Part of a small language model's weights: a variant of Muon for these matrices.
MLP neurons of a small language model. Each row is named by its layer, matrix (gate and up: input weights) and neuron, and shows model dimensions 0-191. Each number is 128 + 24 x the weight over its row's rms, rounded and kept within 0 to 255. Numbers have three digits each. A neuron's up and down rows have the sign that makes its largest values positive.
Before each neuron's rows, "fires on" lists the tokens most often at its 100 highest values on Wikipedia text that the model never trained on. A number after a token or word is its count.

fires on: " had" 33, " issued" 7, "ed" 5, "and" 4, " were" 4
L9.gate292:170133143112141115118123092116107097153125142129097141153147105118150115085107128138105097137158152123091152170133115134141149098161125126157156126103118172127119134120122142108101177148131166081056087113143108099122105135105122100110119151139120140148093086130138135112137091116125136135152157133161106173078115119151141145139137103153134113133147114115126090185087145121169122120149119131159120140165108184115088159156124103120147134100101100104139132111109125085154144137108141109156085164145136185089151128128156167132159136111148130161153154143113128084146109107138121161
L9.up292:107079112144124123120084086129124124164174124106099121133124127132118111120121102154146162152086124133154169167096095173124128146130177116123099111130132112121066087118144115169117111102120144148124125148133111150118122144183115138091180082125104119121102104130120099138136126136145169087082156128113158089147118153119125105099131116115140105131125077127137116138141134109065132089069118136122143155109177139134130139149133131148103160125124143131134131139161154081138147151103124117128152157141175116133107084120149130121139099131097161145130162112126125141149161152159157181

fires on: "," 80, ";" 16
L4.gate282:151155147124174172148088148139133144163121079142076105098114137152153136122130126120129074124078144143129149107100115137155132118146125114114108152115124119165154131121139116161109098080104122148090124130120139163146115103116151140148140132119165160090174110128152101122159160149128119134122160141108122135132160108103128172135133131108090140104109137126126084142090146119094172149095115107091132134118114125125093098148141145090093160156152137137156073136108138156094160174115097094115117153136165115115076117098165141149115146073141087118154098133142109108110125110095137126
L4.up282:126143147098161182142093161137131158142141090141103122118148138159153160123123084150120107102082145127125151133095125122141146115192074136160115119099136143163139123141162102143135119115130120116077113154110122178134146093142134149139165126117143157112130127133128130136151174134138109157121131151095108109114152104116152177128152150130095158085141121105152096129144163102116135143110093124096113121127080128121121110158118134093094134108155111164136107121091129137090113154107096132113120145108136206096096113118136080127119166088140114124117065084158153118118126129106117115

fires on: " born" 15, " died" 12, "ed" 7, " resulted" 6, " life" 6, " living" 5
L10.gate18:187151137087101125117130124103062156114132119161121131124078113165094142153157142157116164137121124078096115148118135158153134148156102120164148060128121113156154138155144132118117133109106119104132138139144116098137129112130178107102133140105093122128078128175126102078152131115130166124132147150112077170139099160144180159146150124162140088139168138131122118147148142141106163128115117081174144170137116139118136134128081152108145133117105145117094162116116112088100100113146131123155140123147162121144106152137123159141097138116149137099136117075109101116130102135135116137
L10.up18:123137121135140154128100115112111079185123090113091154158158110157165125109098163111137129122129118086098117120136096188148155153184138128136109089132126134124144110165114114142122155136136129101182180105106103160161124175114157096113143140175104108119127139102120127162156123135125117138094108147112130116138139110182155154149173132129144147099113083089082164094175104122149140156156119119139113119159149155137125140162112127124079122124115110098086126109095126128085107161135122134134128144143168113114128138152120138127105124135096098166110111139093146103119106120103119162

fires on: " close" 18, " early" 10, "On" 9, " late" 7, " On" 7
L4.gate14:164148137100122182139119115123087192096112140127104148153122147122123102099122116119090132109186136096081101122135140162127137118129154106125141166117104130113129137118138140189099119107137188130129112128122107129163143148087124103127134089126096115137116168076126153172126092124134137155140139149119138122090141145113115158119084124105096090078139124111150121119119183139110166114155133132144123175102165145107172131113119113129169158096100122137135112101134107119119104139131097139133145127153135134112169134105075133108094118079161114147148179087123132121103114118106147113
L4.up14:149149096093109136116130109129109147111109148124117085148121160157119161163136132179073125147166122109151088129116125115163146116161170146160171138158113127146133134119137142096155096086096147081139085118155138115152100150061114076115116146159116093131128146139084112127105126106128137193150098133117123144169096164107155147152157103125139153111119096147138122133144141092117132124184116120111099143145146148107145121127136126171159162099119152130142132123087128066114126109114076113111128146098135134120139140104094141117142077131133140118161137109130120107103121116108099141

fires on: " which" 21, " who" 18, " located" 11, " that" 8, " found" 5
L10.gate292:126131109131122116133106137096098092082116081105136121134155134118109160152132125101114119107171159116115170094139112169162115144137142101119122111115143127132158126132134115131171116142111141133169168123107156103146112096104114138117109129125138117097119119164113164152130161126120131116125056106106136155166116149135126086153143132124128149123118129065095157074098104104155154083118135121136106145140134169123135117122104157126085126098197146138085146116084120085123092142122111129126121144091101149109098083159129137078144167127151139172115148173134127149123136147115084152
L10.up292:127106151152113156115149126129137130149114127101142138139166129128142122152155142163113127163082138080112129118128104180159108140134140090169120145141165136126134086133174127104121130142128153146124128131131129133126165104171131142130139114150084112163103120124152142143168108152161101159107170152130125143087113160158104104166130131135139106108129118148116168108172107140139127120107105113174192139126143125136144140135184106104137101153154083073135155123148149106113135129080121093138139144105097117127123140136109139153126180140129069174148105157155130163108111102195107129

fires on: " h" 23, " Camp" 20, " ship" 8, " Captain" 7, " campaign" 5, " cap" 5
L3.gate289:174146125097117123117124133164139116117135127149126124134116111126140105132134154139121091102090162114111125141114142117140103080110114107103137152134172100176120141175167125154072104103125149134139079133110150151139140112130101135125166108133131164106146144067113114143164136114096131129123147109105148143115095136180099109143146097118124119119137173147170149097161150094133161150166112146120125125127105147121141119097126155118100190136121115155107121108161149147121140185135162143118133181161150147114114165139125140151130118124071131147128148206128149162109119157156111089
L3.up289:157158137139077109121072138136156130127156128153101081136088092118159115121098146139145138146082130114119107134159154120181097148132129141118127146150169113130140138139101108102131130149159084155110140092141091122140140178141107144091156113068131145144142143151075148107139151069143185129115141137152140103092139158140152159112134117109130163098105171149129124164178145138162140167105132138138120098088125094121121133118118122148145147119150110118137128153088128146118108113126126152154153131107089164133098117128186156147090136125125121116149090128146147113097136101148142095

fires on: " |" 54, "pr" 9, " just" 7, "omp" 6, "'" 6, " Ma" 4
L4.gate302:129122098127125141152092142120126125102136115122078148136132133095166173140126148125145167116138131148134141121112146091108135129113117134120153112093101146115134129099159151088121095094133146134160098107099103095140099129067144162153119157150136095186155115130130131103120137134143134115155137122169146142148187124134105141160142155138118111095093133169138150143157118126125119146153117116136163165126090095156120131183100116095138149141098134123100168077182113121130141149155123133113114150189121125125118171156156134149096101134192109132106120128157110080070118124151141107
L4.up302:114118152148135095139119112138107093145142131118117106140131129094141150123139140072111126151124142143091104143140101097108148155167113125125072148155067082112098115115128144096125111169131148126095094138105116139126074056160099154149171089123103089118144132124126118116130124138119162148145124142142130142130111137141108136158154111097111111149130122151168107146155137087127139095117136117147100135095131159098126123148139119147110106093112139120158078110158129161124169113109094107097126114164070143162144090096140072157113124120123137154060116147106108109113134126167126137

fires on: "," 24, " killed" 10, ":" 6, " married" 5, " died" 5
L9.gate304:111148123165115158103104116122121149140101119193152105061168180139122127129143090098145122100112140132113143093129155107132106157161119112113107142114107138120155151136120127136129096161134115136123112096111129136136115136139154123112105129064131171170163126129108125141079139146116143131099128158118114114114105151153118142101143104154111097138153113134138140148108096151143126114143140049097132113157124128110140205121063125111124132159118111155149147122100125128104122140099133142141123129157061141115124125156162143116106094144118171072180106140108132112109122148095104120
L9.up304:101146130135110138113086105130128174153111138141175113093111093106139154114123173111150107106130139146111167102142145133123151099143123115132111087129144100114172173177103134089119149137101127127131124115133109158128139103146139120137103146116106182120124123153117149137145130120150149163127158170114149139111149100113091144160154144114115117083126182135150108137110046167136124134107164118137097159151105120113127146121104146147151167114117093118129170155160155124173140157118095106137110121138114110098147177093150158165150118147100120105118198119154106132127115099117087139

fires on: "|" 31, "^" 10, " score" 8, " |" 7, " $" 7, " chart" 6
L3.gate279:110116098146135116141165161138163138104139134096142093141078132099056149127171109128133166158117115119113150175127124139153126118093157114119122146104166158124143171152140151127096127161157123112151114130130149119127123113148140151135096148144168099103104180137112091145141127140095102170097129135156145134108128124112147099114119101119135161094107154125072127144087109140081127134122123109122126115139112163116097115111134184157159133181134088138127092125160167126116151153121090121098135129192122101124127130114165093153128120132110140105156109107142080132123131087174117147
L3.up279:127122071167144141139146142157125135097174166141081104106114182107121150126145144095133114163139136133099151126156122145098079118147177127152100117145135111122147148130162135086132119115157135157113114147102131141148102094094138115111073122121107124135106126155127098127117099157135104146120133131176129145113139156106074189106101129130119089155087105113082170119132097152182118110126119131104152096130123104141097116110152118149171114160140147104147093146136115154124127139109134155145120125119158085101168141115082140084103114119162115140114097079142144135110103109131104131

fires on: ":" 70, "," 12, "-" 12, "St" 5
L4.gate216:143135148165152158143132112119105158135082128131140119118106150122120112147137083147145139121101144131102103112136159138104156161161132104130096164122113078100170169155115110098125123129071091134112182152117120152107141136098128129083131097109094151092154124137090119177108102160141119142130111182128085111115129121089104133117129088108092118174170155070130116167114131132148109169097169122112097133124140156109169132148139158144088124137132141135149149151109129153134106137162168160157110159141141133113131161129157104072108114124136144113151092116112161143125116138117132116
L4.up216:119117114134131164130113116180102122186109099156100095108156105120131134132119116126121140113116122112138155141124110111095165151140089147157125128149096085141176169114111076121171119132079093125083137134129133106127089119129163127101160145146101124089109143144151125104160137133172108115103104160129114123130155174142085120128101113126115130150164178097129096104146124119124129212109142131147088125091154130109172108116108128142105136104124149171130176155124141091118139120131168133139166162113126127131113129148153108132128123099125081115116147131129176139165094131109144103

fires on: " pre" 27, " Pre" 24, " A" 21, " a" 13, "Pre" 7, "н" 6
L3.gate26:120149111122135133135104074113099157142139122131138152174155156119140140162128112116139155108117167113100130128144138088097128087107155075107108144114131086121093145120134129100128156102148163133147127095110092154124130137118087181126147162084137097120112150124132142133123097119191128133103143144151078142141156171093126103147117119102108143110143092125125107124118152081124121090157145138100121137139088149154126132135086103198132108143081128116134163123138123107106110182109078101087151136148153130090113128147091112140104106155106125111130111108163118137180144117122154135
L3.up26:102137125066145150131137085150147130105146173094140116158127181109103144161114128153126142094126183108128086144122122096144129150083154083110159130077127084136098131112136131096145172073151167130150160127133075142131115153138097165125152132103128139157109114119155144139111112138173156126121157144121070134140125157120125110143122097093117155120140074131100085109105170094130132071152131129129146132150117127129113115145087118165146123166089110121105129144144128117141080134119134115126128118167153118132141127141095114158098118180113127138123110108157149138149134113116137147

fires on: " not" 24, "s" 12, "ch" 7, "ba" 6, "ct" 4, " to" 4
L7.gate87:170124102109131142118134150130077125176128134133134117163141139138089113137107110097081175099152163089149170135118122117152116095136121079123137129121120162145152199146126087155074188096140151167136107123147128115151139132154109131124143126116152134114124110106129123123175161110133106125135128105135133107140161128132096153134148120101141115109120145165147118121134113151150103122149132089142158143154165124126134118136100134151150076171086120106072116131161157131150126098146087162103151122134110148125101150125101082128144171144082129162146114141140070101123129102144135162
L7.up87:141131137110166135128115154092118118131132116132171140154126127138128105138170143133155076146103118135130122118114114129137148145109124154128134180102133160086103152125130151122131152139170144127130090073155115143107138140114128156136131134142105147109115114143156125126112161102067102127105148156152138145112171143129136115115161119110090134188129182097163118145124132136089109144109161110077116076130132102135155136162122085119132126074132155090124102135128130137087142140113169190114153184082130104113144115099086131110107138114119179167095136106114131128115090132105098164

fires on: "-" 49, "–" 48
L4.gate110:160124178152153100098128079143143107124115110155123124131171143114110165178092130113079123094150151122110103132119111149130153105128141081125117154095123081106151138106145111124145127096102135113156148123131141095117110115132182125127112097119116101141084114149126146130115166167138143144160133108158134134116128131049090116130148118159163172139139112137150099135136137126153113183123091145111138150121178129082161103113158116124123095110141105126147148157113105107143143153184126108106119149085099135111135147116123112131119153170147132166136120139123110132148179132131150065
L4.up110:154130161145153143130109143155146108123174111109100093130094118111126110177105108118134086097163115109107155150143101175182135116143136141155124138125113095160137104112148139152168132071148149114120146134094100122137099169116154157172105095120105127128091136147139137094126149088121085106120153159134110154104154115118123149125121154136111135125107131117096137119105156101124099142094081095124117152173160147106145133152103088122166087124139123144115080095102164109116129113160116144115112115130163133153119128089136078111143175130125135136125104111131164155166155135110110066

fires on: " =" 69, "=" 23
L7.gate370:134145132104143122139110125086133167103124139093145122090142129146114138156120104101166132131106134153162110136135098106115121115057158092151090112123140148154120141139128120110142097124113148160181109128116118105162146138108109085105105126163087073113108095147151144159114112117125102067117137072152132144146107127123126114082094083117169117139104149106143165129111118127118107093090107141141138104116142117128104110121133145105154123101131117117160131151113147146100070144162136128180134192111123161130154118113115128134122153119129117156189164096111155137156139161131165111
L7.up370:136131138071144130119137130114094139161136128135120129117065086133114132143126141114130137102118165159148078061127136116114102120149108132159136121103085177111129133130139061110133127114121160143191115125141162134115119134129106131137129112108147119106134142123153131124112130104105119134089143117098143104151102144135059126148095172118155178068113151132133146156132119117095125148144152089143142134143114088092089099110183117159149130156164116113110149096106128145113127133161129164103123119097100113124109171169093123124088093095113146145133086146127159127141115103129118135

fires on: "cal" 17, "fo" 10, "oint" 9, "ull" 9, "act" 8
L2.gate51:122119122169139116104137101104128132097154137157147110122111136119127155147110153167084145122067122157116080108098112125117130123128120114069134153130132134138127175156124105093095099120109129146173134155138140132114101169186100124127118103114120132124118157132117124114081160139121112113136103080138139114146119142131138155180088179105087123189169109090094125130107126150102105103164127097125155099123136076094133118112126104127124137139090131149102110097120116085113107121111101143124102144158119182163064143131111139146102134122124118150123101128121137154120138089095112162
L2.up51:143152138124119112131172085109125089109111104135140132137137179100097128132118144142100153180125151125127126140114099124115146104096141139118147135131098109115114159155110121126108126093103153100158124125077140130116137115137147065119117140094106118142131085130112078130153140127152122097143080097114139106109101100133171155115169136096088105168133123125142126133126175182112106101119140136084115105080110124135121126129073081141152118164127134149153098131173138127069093096135100132144106108141133170157122116091078133128110106125165147107104120101152123141107109091152164115

fires on: "=" 40, " Total" 10, " win" 9, " Won" 8, " won" 7, " lost" 6
L3.gate464:107144159084163121156102179129121148156134121108094097130106132096149154129140135088126100141109120134102112137102091123139124080152138149111116145098137135084116112089160112165138141142149129114119114086145141157116167140149121148096192107140170108135129111120125132143133182130140142134187124100144205123136091138157113148150148146126111107134095134101170121109141079117139112126121147114166129112130117154116114136122140110140136083125109090120152125150100115135149139127141100145175111139121147122190158131140106160114098121137137118114115086092104086126197108120096150131
L3.up464:113161093092156131150101108147141101126167158121131079090076121088149160123108099116117118145115128117102138102105133111118118111127122123151160102110138087140083099119146146205138111134152140143141113143155130113139120137168113117144144162131148100137129113121152117167095149125112170120166169141163120138084169137141098145165132125119070151144119124124126113130158122145148165104100123143165164130134158118143130104122166120117167102179107164151149123169150108140138104131166146167132157153128093113163168134134128128139101122101088136119095130120127092126118114063102136140

fires on: " |" 62, "|" 32
L7.gate74:090163061172141099147143139170118144100145112103146128131108162102082151125117138133145137127124109094110118118141126133160112128130152131080135098142138149116100116102138101083107163175162112092117108143116127121100098183163047146099130128088144102050104142119144078090164114153151163127099123093120132131134119151131108130129153153131150128173108075135129148148133145091108134136115111137105142125100128152129148136111154107148150122147105151172096140172119119141123142119143129140126135126149111152131127094117127113166112134098092140132114122083098112125137094135144107115
L7.up74:107122090155093086120143088144101112102166100153154108123126163097115142080117122141118124097109100138115145128147120141117155120129155138130118129101144159111128149110139098118130132137134126120147088153100109175161111171160070125100150089150106123093129117155121100120130085133134084139133122144100126147108087164133132113112122146095137148115078139172093161116167132184113126090120145112084163080103120142149121063141157077113144097114113165127129136132083129137132124144146110085145110148118153151144154128095152109089116129133114148165136131085139114131169127102119138136

fires on: "-" 20, " to" 13, "uv" 12, "gu" 8, "iev" 4, "ct" 4
L4.gate394:114104131120079099102126165120140114076120104134175138110141170131100128115165116145091162129154142074178156141121130096109092111153150131151142122103117165114116158174140135156113144110160148139146088099134134083158093133138104128127135133120110119203125126151159127100145124129100112139169130146151135147114083123093124158140122111186171131151124173164144126099175115148140133147093161114154118129123125167116125101143165093158099115110129106111095098116124120133090163158128124130139132164118112100124106121164139119125123144142141144182185138117119106155128142139121120125
L4.up394:105112130143129076121119167152078112121162120167142108135174166126135135108185097113120118134138116137166145140131140111115139162140103152118150088087101139132109153133143162144133128139131160103167108098096117138168126145147112115121116133106122136174104101132120139134148131163078114137132156142132096163155112141119160163155129115148195154154118142144123126114127148128130082136110144102109128142165075160105108124128135144108122060142140107084099122135138106110087172138128173150136153146132121104101100081155071102161104157102096148157139141145140109127153125121119112153

fires on: "d" 12, " \"" 10, "s" 10, "es" 8, "y" 8, "go" 7
L7.gate133:107158127076143085135077109127176116128104128141108140102163168106144069159128124130107155152093109104111158121122085144192088099115137103091149134122098111116135132145159113103127136135112167163120138140126088152138156080171091110130103108097130128142101102121139131142139148142175113125155156148171137132139162125128166098094145118108121125116113091124097131154127104128122143138121093138087146133146106122136122130149096156141115130103169115136095144083128144130136143121108135084151145104123135090165178156112116163117114058138134156110142114109108128107135093154152113131
L7.up133:135137149102133153106124133120093137155095109096136092149153104149126123144118127114111126168095101170152165056139159134136137153129099097135098113121112119099136120071115078105113121146155180089109142117157093104096127134150101119154140137138158109165204140129157120130128113109166113132110147102155158102125162147133136074119109120105123112109139077101156166174138094098134135144093164147101096118189152137131118158144140146141114131123153112126166104133085107121144124127143143126111092103110141167177137146118118131132130159118125157112121136102144161147129128110116136146

fires on: " fe" 16, "=" 10, " Tri" 9, " Fe" 8, " mem" 7, "une" 5
L4.gate217:101134089113125104097141134133164142113085137132134143059122136133128140147085098107108173120074176102121092161109103152114137140122153133124100127142184143097096112093145178119111089118123145129150140095139118108084150080131135097107100110131121115112114164167139131126138123147136120142122129061142140078153127142123127138146145149123146140157131107110168108090150121127101160121152129136130107119139152086116103133132165127127108109132133107137128113090139150089115097140126124153148142152104120112146153168169145107150122147128106132176119153139147136182192112149100160086
L4.up217:162126101106165093128121139132122120125125136140153106104134138112184085122140088125144148118070146116131107072178095131124130151150152116111129120109135118153077109094105113140109127089141121125128108094122095125143127155096113118162133140151098084084122123091121168135155090146129139114113155140110160126148151127099125126105119136152188139151142111170128072140158111077141123178106115130104110150134156117122128146138136134137141112163134140172084127111108163100100143082097153112078118120131106138165122146118120120130150126125080117096100192122158131141120123109137084139

fires on: "s" 33, "z" 22, "r" 7, "d" 6, "t" 5, "h" 4
L6.gate92:151104102113160151173137132128115096126126119155145125112170150083099116158162118134140091115171156158145087103160136152157112124117110073101122163111108133115095132103139175118156106100081123157080124092090099162094103090141105101108158127115176127146137153109137123142117132121113135095132112122136167131119146113150142103154103124140151132121146177158106137124128119125117123104093121109157122153135097138087133121135121132087087116163088063130120135117190094156167123103137118115141145108118130124108138150132133104122092131124144102130077158159130085115110106169138135116
L6.up92:119149099102084127132108076091109136129138148109154109117146121147165111122117143118111147159160125116133150089103080120130106096188123124156124123128129109156089157100131106125160103100127155116115149170127111148129103124114100114081138135104131163187112126128142128136164120150141108119126157118197138137115138152154111136127124156093097121137108119094168157140162118124120146125077178162145151098122153079153109174149147108115116128142120097159130174119147085183140123167157122095159153148150159141122124140097118116109101167145118147100122139138145101158114128110109099153

fires on: " which" 45, " It" 9, " that" 7, " located" 6, " &" 5, " river" 4
L2.gate507:132135110138126113133160150119112045165139069144128157117172139075132144153115106118134164138154195112138127092109112135122101132118130153107091136174089130140126125141124111165120139135174133144128140076140136101118119138147138101085133142080115072152136099108119126138137149155113118109117205134140134154136132139150126090094164145136148148112164146129121149150135133122148108096143114122143151133103132131118149122129118111148120127100170127149085141170135138123092161167120131160122124102091100106167138128147131117109115147146146153180137116146143165155131153142163123074
L2.up507:115079124124141113114142103090144065190124124095111128092137131087131093129168145129151136125161166081119122117139149145133163165108114141128164143100143127157094143143135066101072113144153153159148142152083142145129146097125154134145122146134142119125139137152124117125128112159143069117126101155169181145137097141099094126095162169096114120106161152134138078103125128126094144139123104101124193154146124122120113126090146153115120111130175105146127107169104148131141109122141133170119136144109125167131144145150123148104108129111129161128143167141134146105112111102153136109

fires on: ";" 33, " place" 8, " cor" 6, "," 6, " Cor" 5
L9.gate413:160097159114148117105082139117148069113083158151138145166106134116125135104135061130155141126120144108148160129185135162175107150133129140138110118132138136100146136138147149142166173119133084140148167107124125133123086103160126108140146108145171115109145153113113118138125131156145149117102143130137115157135117129077117138145137132148155167138161117149154118109139158089146131129134099093160134107116107164152104096119160143114089153134145129167117087119118109091179100150126121081121123121105082126152126107102138080125106103138092165114121125133152120129185144096126183120
L9.up413:131143157119092127124118141078118083103148102115123115115159126171129182141124089120197121124090128082144116108127117134141110106152116149140145107131148147119146125098167124165139078143120117122104139127108078179147116117147128151110147075150135132163135162145148076180115134143128124159152140090148132069126097105100181153087142164122148131114161080106121123130167114130157158124124126075104157132113125103142110109104137141107135153129151157141126095116158108133121091116094164125109162118129121118110114103143098150135104112143160135124132116103174158128113139136103156117

fires on: "t" 21, "g" 11, "n" 11, "r" 10, "na" 7, "at" 5
L6.gate432:158145135184156107130090163127126075119129103148115109089109155095126134127122112103090106098134148134149126142126152136138121109093145117111074177151087109134151101139153136126214095119135112117139120190093149123119155151135130138122102121121113114162106172132151107134120134119132140085130110126118119079135148099131107105134113145087110092128138098110105120128100119108108152107135120083129130108155091113131154113128119132101115114121097138115101112110107114096118147088132129111139147123165107085126160130188129099053079132090159125103130100106111121137150119159146149128
L6.up432:139145126117095131135157108136126182103147086130104110146126124070159136120119151127133150149119107139134136111124143143123082149146140089149144129134100127133154171146101110097130133119098151097118123123136120144113083117115124141117179181145128144143125111144137162176148163139136151128176141111131167111115189153161133119135162121178106123138143100144167130148111089147124143111128093156108106104106120108105110094169145135126140159114107071129104107090126106149064137134126179094142095131121087160159114109118111143140088108133142119106153107159107198121141136139108100146

fires on: " (" 43, "–" 31, "-" 14
L12.gate154:164162129114131099120118155132143136109137099098126154118154136131125155105118181177116139165179134166115100153128128114161144151130152077164064094108109114127123127090128130129107097157158123113119141110130099154112140124117120095130130138141168154140117089144130126151170083111145139148097119159144081135153123139161119085063145117111164163119147105134168112131117122110161159126116126106101113165099113132090134080127137130121132090155134117170126129126102125150115112135164099077121097088158109129165114145129146082137098108098155097098148133123152113123084120140127110150
L12.up154:078154117125121101098103110132167142110134120124122122120172103125112124135138167117133154152112113150146160141155148131116146111116140065134111122098159095154132102093161110147145119116115180094147139145084104113125091139117155084151146145058161170136132119138132134164133099120117138116187086175176124119119128110095130156108115173126089124130142131098104154148172125135115104133116150114088116130171156162140111096137108106124135114119159100159103155129109105109097116087132083097173115140121120122156131128160154107144115136125104103108147118095108109076134158113132138111

fires on: "-" 100
L3.gate31:150132165140162103139139081147152113137138107161187146134170123140142108105115108107094146123161151109105124111129125139118144111136108113153083158132122133066121098117122176160133130099135120102119168138109155154126118141114183104137132099074147127137148108132096115164153127144142136139136093152100125081129120149102092111120148157178125132149165164103102112143126118128150122116132146166113102147128143137061168088105127093099151145097158125173146090133124139161110119158180160099128130120151162093144121137146153101113135110152150160147156122170122113126100159119102127111
L3.up31:111131156156127149140095119137158132143154091147133093112168124156120108157114067126133161109172138093129127120124139143124128110154102117156100103125144119115131117108117133169116145127164164116134132176127155159136108130131179118126116095079185146142165073190158121126126146162112115132158095166128110108129144125071126116103169150188124142170128093091127111125124118118127116146156126149094112169139143167120119106104088110093164131111156126185150093104159153129112108140163141111108104121109126094131118130108168097143117163141157140110113109127142160143138137127115131123

fires on: " or" 15, "z" 10, "r" 10, "s" 9, "n" 7
L6.gate341:145118122090141152136118126142145138080138148117143136145156107123134123149106137126135143074127136141135086109131168150114128146177166158145140129116121123118134136110107158106121156102141180156123148152114108102101106117163156183139131145101128126145114118113130134152121164142101052104100112140170139141120134165154130127142132135130119149083093161087145103116113120124110115067167124138147113159163103129094092131221097128152125102126121108116118092118138098183086134112153121063127108126122127157123106102146148129118160109157140120121128163113152120162137121098117110102
L6.up341:121096148140128141136114143161138138105124125114132143136115126141127061129172120116108129140117116110146162121125114091140080155154137143158068156128091166184100184135098106131164125117102168124113138171128134104156125116124158150103129132115099159164115105125156107159129136064138143115117123134163147103095145115122134159166136177116127135135115149125136113099110104159118135123137101104171142123143131113119097133196126130132092103130077130107113131122153136165133149101053195114134133124089136160098134086123137111094143105126097123135140137102130125135150122162136100126

fires on: "o" 17, "ang" 14, "i" 12, "h" 11, "on" 10, "ng" 8
L6.gate492:125145107130184099108113153120119157116139159106114146129140091156108112128075130107173147103161130090139099113176125130123100112100117125140147051125150152114139145132130136087121124158127097088114150168112109142121118160182143129095115153092157098098119117142160118144116122157099130131135149150097131187114135104120116179141090102124100154115137142107080102103125155088129129110105146155124108129136134134143139068151112129125166136121123129178107178116109094141171127095126129155118121120160150101146128122128146114143155154120117096129174145110105126160121133101177100135
L6.up492:119108104132138129100103114109142144147129115119115102091109126136132115128067102161131124098112114092117111128092143113128105108087109161095128079110095156158123139121089127084142158108102106104125158152190135146106111121180123155086103168114115161100109091151181129155132115148133150128109126148081126157120152088147156143188117139111132143104124087137087119108106144099129160109114136178124086150110112113163190103153141127164108142101143163143102140131087133115122159104124111131118135120135150136162112121131142132132163184137115110087129109116102136122095114142116109122

fires on: "sm" 21, " red" 12, " Red" 12, " Silver" 9, "F" 8
L4.gate426:127086125084124122125114155131145156109125139147158131164119172108121077138111168129129097155150139147091144141147146116118113057114110153143154160161134136155140145091156131108124136134117162170138140113169133121171133135125080149124173163188127097111127169093105085120103163133128107104146135130153118141119123128089154124139125143121131138109133119139141113109113142154125126115139109123144086137122085115133138113116145159160110132078129122123088133122142108178124149127058102081126123124126120149117140125118121157086143140147081099171137176106131117068094138097139160108
L4.up426:155131100120138168069139110139107115130118149123130131139116178154127147141134173129112137107166128120136116119095092136159146139148083141149119167154146153134155124088162123145125124127113156162154164104134149125143125142156119129087110123133138116093162129108157146179091102133139105075115156160124130147091140109075142158132120178112130131100141107135075133136078124082099114136129142134130086154135124117131137139115129113125137103136147154155144125109118144115131130145118122150091103098174107107110060128108116116120097124160105134147134090141140159128076164069147101067

fires on: "-" 59, " Sub" 9, " sub" 7, " Transport" 6, " reg" 4, " Del" 4
L3.gate61:129172113152102119159139129107151108108149106178096112169178082157130135137098120131115120092171113161113118125113099106111106123170135164110153154115128122094110127129172140133159103130149145150113102096146111140171135104134157114161117101108144111149104141171150189174179157145112135114135139128164116122133085131139183068133106107186127165110137118144136127133116185115148146106120100102117122144113138143120119123131150098140134097130120127135159140119111158125137103167153131093156113126127124110143104154115156127136094113091154154156130139136101169125127117116064133106
L3.up61:170156143100139162135114118125165112159143132121111140139139125154180122162118078152108130109132122142128101136121093135137099154141161158134118110118129094147115119115155128185135096111148148104151096113073152097167119128093123099153114143106147148127131150138104092101164103188166146107122105139128094147118172086103113116113124123167165146137158117129154180126176122101111110109135115127136105159112147129122096148146139092124086175093099131162100093143153147122141145157133147136104131118140096109121145096127155066110118122099107095122167133162142142099121120120164106097

fires on: " |" 45, "|" 31, ";" 22
L4.gate441:109144144128095109130138138126096126139110106117135097130089207116120113098123076094136161103142078104119119099125141103112109120148160129102118126135132151140158164147136115067121124142185133127144138134189128125134130159119164154106114152130124138092139156112156151135167053136109097111098148151152099170136090125120117106126125130101135134121135122123112138164128141158134127120130127114136138137108119130125125109074116124082165085108138116108102102137149128132121136161107148091151083131130072155118122126122119124091074137098113142121108101085105066120128133159128095095
L4.up441:137111091175161100170115160112133128116137067142133102123154130140111126129129123103159113116092119096140128132093111124142131111137146147098143130100145170091119107181143124128165125132131091111107110124166111155122116162134148145045131121131107150074136074157146121144160105120151110139149185125119140129112106159111103133108098160119144140107137123124124135130126110147125133118139133136108129100139101099118158090095129127074122084109115114156101094165149089147142125096118180160154107130140168125119136122119143132144141108151112159130130127122046101132120089179121113107

fires on: "d" 35, "h" 14, "i" 9, "n" 8, "s" 6, "l" 4
L6.gate349:115143126097124079139147150155083137147089153113139147151140123123111114117124153142111088101156127120148104145156104121120119096168134156107119183105155110133129165150089127127152132133109114093131136120127098108161104145192152147113115148125098148132145162171156108158163138112097079119162147166161116144117109128129137167153124101099150127066131139150108147135098164118140116122127151130156144162088122176166138140136109113131154099121142105118086097154113108159138126116139159130151137131163140129119120163136127098070171152112124120153129110092113105138133081106116124060
L6.up349:100116096175119146101122148131102154114109119083109164117135113121138079068117118107132136129135118116118157159135142107144152135141102106127088125116153075084109145112098119104141113109115148127105161151130125143118087137152151148137134121087148149093117157144122107111122142086133137085141137112163073126134112118103149113136162114156151144121148111126103133139138123138144217111129154157112155157160150098121129167110129116187158131084126167117166175131103083129134119073125133105105099131133101132167112117099116097156113129122152141130102120147127130148072133154125086123